Part of a small language model's weights.
Size: 10 layers, width 160, MLP 192 SwiGLU, 4.37M parameters.
Architecture: RMSNorm before each block, rotary positions, untied embeddings.
Training: 140M tokens, 9370 steps.
MLP neurons of a small language model. Each row is named by its layer, matrix (gate and up: input weights) and neuron, and shows model dimensions 0-159. Each number is 500 + 50 x the weight over its row's rms, rounded and kept within 0 to 999. Numbers have three digits each. A neuron's up and down rows have the sign that makes its largest values positive.
A block is one neuron, or neurons of one layer that tend to fire together. After each block is what it responds to, as a language model described it from the Wikipedia text at the highest values.

L2.gate46:538450494544516484485508526561551383474580486452589500489496529455466488461626501466489474481536503494492408477545370607523529515532478575521459443467644433534499568485442457562488471496481477498537527453519411570491425547595565520510568461523440442599426465570505556579541509488517530540457592418516537609490515523493502459584505503558464581474485446479510459464481527549486484456497506538559501475493483494518585408473457514454548469397467492595481565588559581534490517456454544
L2.up46:497479469511538544495483454454586483546580530562473523496495470506550511513589481475551545454475503473582442518567372484472516444406557440591440582434562503546472495475476404528537466404484485465460461443435454590536577477508521451506435502494478502528573475473480524537535530359511454428509489571432569508399408530500473440464443531538503535444572462585452625512465429455463470504572520472513464558603441441516579508496569486455490486548427565503499490442532445554453480464507572
The third digit of four-digit years after "20" (the decade digit), e.g. 2013, 2020, 2000, in dates, seasons and career ranges.

L7.gate49:518523494440431469469545534473527515506513490558572563485373514495510378525538591534524536466540473558559495447493541467545402552541482478518514557561543479503443526416425442516558475458493503479595403477558475537517471507563473469514511555516451538506557563461433521490403535467471468493508507602517499506437525485561522528415446550446416456523447502498480478547490383482583534499505448380470430475405492504511424490321543488458444530613464407503510504463419515450458481474462472
L7.up49:478425483384498501412487467561471596537503503453521506470441476445487489482491542444508500508529492529517467453510528517426397477496437478587461438494543511522420474515465339583498488420548565491461445478486565444486483522591474540512507492523481576508526519546535512505549489507496442486542480538555600480546442449450482444553458390414467493557526472495524508630463507555543447350455465494529527442502527576542428590530509518476515399480440506438517464495526377393402499467516526
L7.gate57:452471516428488414535492482501514532494553520497523494488506493520542412447488563457443522469553521546504452529534549466529451537500551495512479433477445431511387487475476504466626471401541521485506470497476458573526583474489549462545605460538463522486465524572501441461496572502572491543511537444499539505415512462533511456502463548528503510538544563436405549539525401451545472463352449565544495534468553440535539524524569540477485461499676585484557414556665528531492591455519567
L7.up57:538558509508548478470512480427418403473450468530464522606475516532434522513452584546541419558503521537565582491521489528408453474509452484602520458482476546685459508446460490474462582433514499474598507529537562452517478549457471596561464408551542466606599569495493543536530536578500487500461459551554519509507504515518409498509514539469486515430562584447480493511339427441492494480423541525453517571574511529505449505428566553503525458460540477469476490471459508468445481470487570
L7.gate93:494520476461479526372536632513558501499537492460553559514502460413527545502575430455635542536488486478487506508640387442550466518440503531483486536436467439546473530573463472556513556424555512487408615517397521445595501479495464514502457503571561481495537574431630397545452517507452443502544512522436496461400475482488504423511482505560567440484558550515483545446443470505523487471485525483534447502552509455467558496484457473564585475549542580445485543512518513544497593474485465
L7.up93:470523485478527481374458552466526598543434559440473522489455484464452591462545566590587663549528489368437502544535527476526400414383527519428503579473540472420522533502535498523422523498499497528510497505514549485536514436539477555519435551508518444546496437508536475508562513473501442566515540603503395507444572440477572479481408465464443505539534544527467465480386435464470511462465584471550428498561495518541522511482518525487453538495434506430494439457502545547481539488512388
L7.gate139:422493444536499414387469450593527520502507519422580511537512466397537465442503521431515579527583500490509547513496493513503422554521511484649484512462515395603513512416500503552533542406506496480529508591522496505535497517484503455540515455556602496470419512479543421570459489512489544509567582444474491495380491500532441526463466612467396465539572479428506573487548477483530478555465511450467465443445422479484502457458555387481461426552509539554604521488515566423448524507510530
L7.up139:441381491576402521438541539527550492492522521486495532506443540396472512481407548389516451480555504470517418516569500510623483498493515598551448580542531541549457498511521598468557551409533527547534516504517468474515488577481547457474478408534505540548510551489519515482442513525535530540455535467567603494381471518426518452547494588466504477526443540486490625545542427496576519534512534537476470520529390563563433439501524468465513358479474503552519479533535532472401475468421555
The second or third digit of four-digit years, such as the 9 in 1985 or the 1 in 2010, after "in", dates, or parentheses.

L2.gate41:529440446479511520443476530561542457485571415460543450494498621481416509507452485474529598440547462492502417443477440547466428410538424449460596525523473418431472476444628467500556493508555518553490510444597398498488536472505492546513557458476538493462541438588382451538438413542523528491484516519562472541495528545512562429503436543429485584477493489424570444465483465435500510417507408534542434518455464504566494491547414566428462533501542410499525521489516530463439467448452571
L2.up41:493389508452491444450461469489505554366505485657509590523445493445550491471471451525498458547497536586498448477467596546481507558493488529532456469579437588406602495564468455465476416452488677462542424519439525463469504561452470484504528559466451466550482504484537537422472447517451518510511525555535459495537541505393516465427551500480550514554463535486564523569598502461539545556456527501509560501564486438535539481499494496529460588434512534559487504512502466412550526369479482
Last word piece completing a multi-token proper noun, mostly surnames but also places and organisations, often in tables or lists: Ho|over, Edward|s, Lassi|ter.

L5.gate61:401446530485528431455504522504466515542472457456564498462501498514459541439478456473563521489567529596463503466547601468592508453608538563462491557527410448540475515491404471495494505528484480551436513481490577469490460443446569492447579509520484529478494604536549415550473559526589487407518492501535477550519481423508525477450517586497421526458521612549485545574521527517507529491575474400534502624491504477453429478447406452402384444518507579522505487455439519586454543386529488
L5.up61:485440527531562527402524425551483566542507480453486515422499377459521436583496546506580464497607406461496504552474553511567468586511528464559507473597591455455489489532499410576579513505458535475459561526591487513484517540579475465504486466452446530437551550491441545510479574560478493479390490571471487506514430503444488483562578533477463395601455518505516483526410439486541543500496524558570469443530525547540473457446510441452550393425536473467470537492429580539445412447438505
L5.gate147:504519542380481530440527424459452548551502505487401516512513521526534539482530429483503603521450502573495438471498581449524403459565531510456571518521518466484527582504452473553442538444471526562517485462563452570384430557508533544555595482576402482492591476446448479378511539405429461544443523405483513541481563421496494493495565528525466499512409440443428450450469519540540541512530593521416473489403499500448477533550490522491537491492490486583460558542490546486602566481475593
L5.up147:605501566530490482530447535525395476538421557526472520421537502462580479530547465479570413522503549490425415492575445530476546379496610398457499501480535405434538557528557436456485533506531566478469517493543598535463470508533475476474422518538437408522535458524506536489493496520524554517517528493391541575474529443571418599542524569462502513558581435464537533552498474546516591464490476415437466438525379530474580522539479412477441512446495526478561407492469443509463471491474514
L5.gate165:574456439463488531473481531561496509471455489449483611498547474494509478441568466382523436559565491595466577506471641492608437557497463478518464453456475452508459533589470561492554497589542530565495567451490431573410450511583463483505587536513538510479431489478499569457475543546484487513492506575499570486539543497468448515506571592486479483593434531439552457482595596473479476491572462465583504482478477461554423489524476494529519372498437428462439477531525522476401466407526476
L5.up165:460513472574501565587333516522531478491422453421430561532544526506462553569592437522480540555456457553495523503551589516509500460496475534562552503467512475475512533449520468598501551479535486530425589414526473457501529447543513572480553613538460436600446464499588515514497406463488479487382470491510526476437549548579498481457473587548440453483508596474506492581500437455470533505518528444583555486572483484455533500480468462468520535428460502420580583584509526469498471466607453
L5.gate170:585444431487493468376423569589503441538458496515538419532495606538490601443557465563527528583489399486576542512530533480469495484517497452537491480516475514480478504641626532515560484551551521418477410503489490474449477430472516504458532547466473486432479563493528413539554469482438479534509557465438489515444474455562506480438494456551514587425523537481532485427500497503464464442535548468431632579505488391568476453501414497399509549530445530475557458508474492452442409503469526
L5.up170:528477486397581531493463495502494484448494574418447520566558485493486486542501482570560522540512516529458465492534545440590517544469526519499476493468465513538509518442529474541549396469554435496567530496488599455597498539512424521528556467466462477474492527464543595395521521483544430512586428504530557522518567506486504451431503464517599399496466421424581534414473509464484454621547547556504541463498520433531493497426542412522448492548453560542549532606569419412482548503608372
Final digit of split four-digit years in dates and tables (195-1, 188-0, 197-0s), plus middle pieces of split names (In-don-esia, Par-son-s, By-ron).

L7.gate4:464492471525523443436440480591481485482528477574515520525588487456592551607460493522579519540529602496509602402497481549426487525423467580474513417468563545463478458508539506446502547528540517508473594569514475499498484480561520542543452517427455539561400518576493480513439549558474471497485624420562453367454514539503581530484529541558474536478474549480537578523499439531517583503537504551486388539533533459504478441551401529460505553532503413456499455463536510582437487511615569
L7.up4:627466432488552432508518501527543441499538501539507504462585424387494502540452470511510427443617603460504507529507508498505423589540515508458429501481534453462472517468510506507504448491548459493524466459544545550521514450533476433528528522465527530565553493508517476506462439550356452514439551581455406442419524511449491491552496604376569414400514508505456454528521532468567574587540586509423441556446471536534463477510522556521563553515585431419547484516434489537507549525582453
L7.gate16:498519597501476465469424460562510538496548556424551575521552457498509507530385305545529490554481520556423467483491475530593433470503526602514440526488507467546492554515452556503525462500454529475517461454539555485592441609450530498451596518462535365540547489493457567490519504518467459545552482553438498487445430480492475464518560467480346491460479486485418449529529467444566507514507442474515523561557428490470551486568491446490493531527538464431500563509397521408446490534407537
L7.up16:426479466519492512392453403483454422505527534558559545499434540518444438593526481576456495520386487431559469487380512528530408468504536479425391544561442550454479490472496436521484523525558504460462428361562455525473440461476535458611469487488558409460607564478442453457491590467422449522522425443505527439413453437535476470483533499443433566488511464433508552555512478516480510553476556464502516574482580549498589455488515475548485538494561439522563466499526487518508516535459446
L7.gate86:432461470456460469452429451512441396452507528490526558460450511511469497570433492552426527509463510505583529554494506491487484439419466426452460498389473381498567424481488578522520428513504516467425510526547468488481430506591527529481544496402561618545382477511502546553482476523459531547509553541548484435495555441565519585528437555472581432457496557479452536589583460552515531497521602423506511554488588542496507513492351517535508519548555455444467454482555473503530602504451462
L7.up86:561510443520468459537486458432545556498701435590463519441487482575502477518472542514522477501453559570532517429454543588382558545470556530459432503499452505461483495466526519567543513477477516458525568599517536487451585462482490500474461484481483547533527512491544500637462505475538473548397459531513553471445544453516420478515541466461498429538522544537490585514574518493615529471460539469504358512568527578595550467514509525527548532595458434424462581489494475503442554430525484
L7.gate182:492499415488512460582483489442459495402496532453474583559498507446454561547474482570462543502568567514455549571529440477523452520442553563477553573429443412419548600578476539462456461508481520470497511501467498447488453469491489547448614470443534531478525560576632571457517610500571567576537454498574500470503481489602484455562494482509391503471495487533370499530568527475555457484438495575493455584479475466439414514513472392543476504557473520452519477540548490503499568414477445
L7.up182:460490513544463459514406510588503494461548491524403478540467538492475442449439478615526560508554506420511455567505502398486561488466474535461485456494545494489459529495586491521517525548507527425484410630498551501561501437488594520551416474478476566455496435521635541470489537541626462495528435479495455503515501420491553505568515539537566489564613522385477570574565512506482543480539400499538601507496421502545607475542498586549536509455438438468525462536458482551554526528465447
Opening fragments of split words, mostly "de" as in despite, depot, debacle, plus name particles like de, Le, La, and prefixes tri, trans, re.

L2.gate168:500533460564478525456488472609477484476619469504484484494507413466466391474555529511500474504516556513541457464440509509514535528530437587462559533423450464465549516454464491520437468608506522520440493515514518454529495572519520544443481492490493567522493488566533466517454554507509500510393475581642541495388489422412592529440470515417456511491476580488436503565615525462507622529549456589556480459641461587410553482502453537538418484440550542453467501496464516528498508594521509
L2.up168:451418498500428497489488358437520478525536446512497542553567457508424403498523492465470457487440553570503479539378505488451480440555426621514499461434534488467490438461521506561508383546506514561486517540593530498517460476593508537519451378455444521527452508581507446467435504461472594565485465444557415601464485437487492479466463456491446469441400462395520438531583518511503570475511454564500469486566514555389557464501452530412524465468516501432480487508459559529510469577492504
Short opening pieces of longer words split into several tokens, mostly foreign names and places, such as Thi(erry), Gu(adalajara), Te(atro), de(ck).

L7.gate36:463470522502487510608551506515539482529625422428498553508508606481611423476519460498537520474362436539554433503535549546421485490467493491497497501466452469473521426505565533543496528465510517508499416524426466442617503302511530451464543525470494539479430507447562476473505510581597484459499530447526512527546405439468514551556472444503456392453534508391534424592461512541490456457427505542493490532571485450440531476538460431428477534532494494480543535476468466454427482510447528
L7.up36:512501530454508480543528533511496584515472490448697489462412428511510417514499550503422519463605490596527444596405497513466480566521474401513585496483533510531563493383449519462546427535524498518466595575540509540416542527528419641509552510454427462540505490477474536520488514522519593525571438570499550498504552475544500475424504438383487432527484520421543516485509486466513489410481489502523452516451526493451447530571505494601483462449520519468506493454570592543495475556509463
L7.gate168:605404511532504462544587533527514451536529479527489550452490553537491512487428384495502541469422468479488482466420459492444498536538403468500556556572465494492560376497574530626425517485487502468499520502602493521510470494435464513505512619427475503583558467456583494499552470582526569474457509517476573519476542498514449428477474450392459476504550533409457472485531518563549475457572496560393517465520515459520570397469527465559485535545480517523502575503459383532556527378481428
L7.up168:497394481483564506488542479437485503484453516559476543412529455497505537525492462500469503532515427466464487548456508419482552464515541450472444487484553473458492480452464574493492529653580585604472447462389508505524477594504501544388539460465368501532456525449499398516496544530492562513465437520557578528474478488465430447544425367419498526469478517536504544546506475487568449523535583495464469488506452595634388495526576517471619514484553553503502424511452465550512499481476458
L7.gate170:542543497479499493529450493527549412481515504552576551516457557519590474510493435518566537506458451526537437486493515448440539563418457421443431584515546423557596480535534485487538470560493590504420391553455470449474579542523575499578575380506446626471383489584492521556467558555556501512561474521501482429454492426493506521564527442565517386465478529504518612491513507485498503430455544550521465469483553519502436397555450468470515501504495532475416596516600489510531492479451504
L7.up170:504492491513541330508447457501519480508524510504642511493471621478514449546438535550442481518568638532511491566476533550470473549445474491439504542481468401468424495487458551440485418497520456473545537499521565513477552485585581539450611492487407507470407464526472555480360545520428445549490468455500534447513457505563480489508508470483505468536498572498512415580437455461517465460481503522462523498445486495553575504576553569460564554491546442445384552454491591533453491449479443
L7.gate191:593427503441568519496523472612516587415497508473470582618471462414427484484538500432386432414498512494508487395521501512509450505516408493451500512522495528447521568613425508452568479469500552549506453538503439573519483469595537558501487507463500494524475564499495453531471499483612457549458426540506499442433453533466490482388498480510519613513480451496508505610578560554496471504426513551448442477502583449494478421545513514506365539513455481497475412461511430469478478444438514
L7.up191:441437463450494578555524463562434507512427504487455514523536484468441505525518504442401430502486504491664431465398594490523518490527519420529597466540436507460579529458512522448611491440478539554579495461519476490444528511588521470483454431485424526507460547445424497574481464508538583512603487586538499534514388461508403494455438490468523554504520413564443462571530513460612519481467436485463549436524504453455501490534474472474466528553494492488481422509488532511455479429396382
Closing or middle word pieces of multi-token non-English names, mostly Spanish or Italian, as in PalaOlimp-ico, San Gerard-o, Petróle-os, also the particle de.

L7.gate9:470521552484510492439437474510434455557521506534519507497510419477466519551557554408443518600590562526561493442527554419553549563483553521492537509572516530472536464520405466525534520462533503562539430500484492518460495458500506527464575483539522554467447526469490431448433456578514487393558493500559409503602450496502520595556411551490618449540590542525429534495535488533469550477466559426520482547492559546584515500514354447453486436556441398450464572591515584525438521574492482
L7.up9:520508568442467442464505422615438504502472508666499513479446495394533458508496551454588514474582445371433513567448575529561438554526481504488534525496541637482512496488518470533398475491567533498553530576555568501475592536511470521498432518484512571495455457507476509496521472501470408528463491505502464367462483517380451523516490426478458536581488446492508466600536496556466481539477506481492494464393380471531473478531491410475539494543492467512448555500543535555453541506422566
L7.gate63:476416492448438511533492468518463590463474582420469504503582519555537493469540503490533533497470419488537538497458468560578489529561450480479433517464517525492476548563549488583497428546522478589472531479470417487420539440522540599512471451400588579529555598478551411544498530448587526434444478587559495493553452537538455483586486447448474476460491523523470588552523517488453391499468381514523482515536468525398549462448480545506520482463465500431463356551518540570521550617442500
L7.up63:414489608516416490480564485460527503479508559519448579521556603497489485530469406492513536519484546395521547531481490544497498566468576543512498522495408514492509625504481482530487430545522486505437544494437452515387541544532549514508497548429574552547540483510499509528511561480447518481523489501535503490477542460511470511499424514518375381547478489541494669516517536485490457511482431518549559445477520526389486557429488465591593487402435588488501374477483585552457436547450440
L7.gate72:434540557483425480390446550534490543453441505473434442490481502447570482487455486566580601455538480530595520507494534407484506481517508567499473384536501413480459476467492519505461455462445480546500476549498572419481523506486500474470490546519552551475411593432519428515433503477393497534534516545499443513374535534526512576511472513513492539421475487508464550456467461625423465447569418522529530624492430610492483492524516409536514481520480538413576431599463577535494559526442529
L7.up72:491455533490482427494517454519505501545558504524540541401415485530507533502627432602487502432576509550486453429510475522566552573500513556500557455501484528418486470498506546480443533473585517611546513521531521496452359515451517539412547501462446495541444436505470446471583497543477474436474434467505482489505471448525476576410506493463548426563507580546549486547598401461482393581480416442541441458517431450466522537527402455569530448525576445572548431473487519542526553522415502
L7.gate89:483544507550504535555496521534515383491397433529538521455453566453506460413622537435533470512504406495503514449510495543471533566510417511486439452557466476445400471531527608525495446473542484534493476489533528524538505480570559522443591431517531546557405485453500409490549589504502423516545457494473465493479519585538529462488516499535464453563391467446473563548611550523519567585556528417585424566520492430469415438468516440495551469486565489390560437434517528503435488516543539
L7.up89:551623467466516608513495497539439423523518528489477467474534484518592463456574533437590530461576547463440468544478516374532567456513623523538469496477464505423498533527572435498425502522436497511507501488497428509578466456510371453432497491525459463532429480457547514514544494535553492523438483515510458470500473504507578550482508516537474516496474489511587498502423429597523563455529482440640535514523474526468492476432486454478548582517489427413521550433493435411365550397468428
Last digit of a four-digit year, especially the start year of a range like (1790–1871) or 1948; weaker on foreign-script words after an opening parenthesis or quote.

L2.gate83:453499514548517547497477560473465433568573603448456493439423492514486444558548518472501493516521542496522433569500464525460591573419480566530477520351532468417463523534478469467525423427528510513520456499502465534472540531463509417435513580521443501456483588497468465534457498457515511498492510463591453412561439421506515481546600508452438589500454498485555573451431552479512512518573430565560540532562578574526511492484515432482510591506501459503555529557524569488336509476453358
L2.up83:499472531492466497474527578557488454590460505500481440374485483472471510510560515467504530526531522525577479569434512529432587439492503515595478426424575559461498535493522476546547459436552506497494461499455415530467503489449560436291488525494512512467398575538434485546393531478420524526501433531492423437632470457476530533417549551484472641576435532488554536493527586455481463535580509575513469539461485516468521471493559509538478508554504505524499540522467525523414492427521425
Opening parentheses, and less often quotes, slashes, hyphens and braces, attached to a word to start a parenthetical or gloss, e.g. Rh(II), cost(s), (Maurice Starr).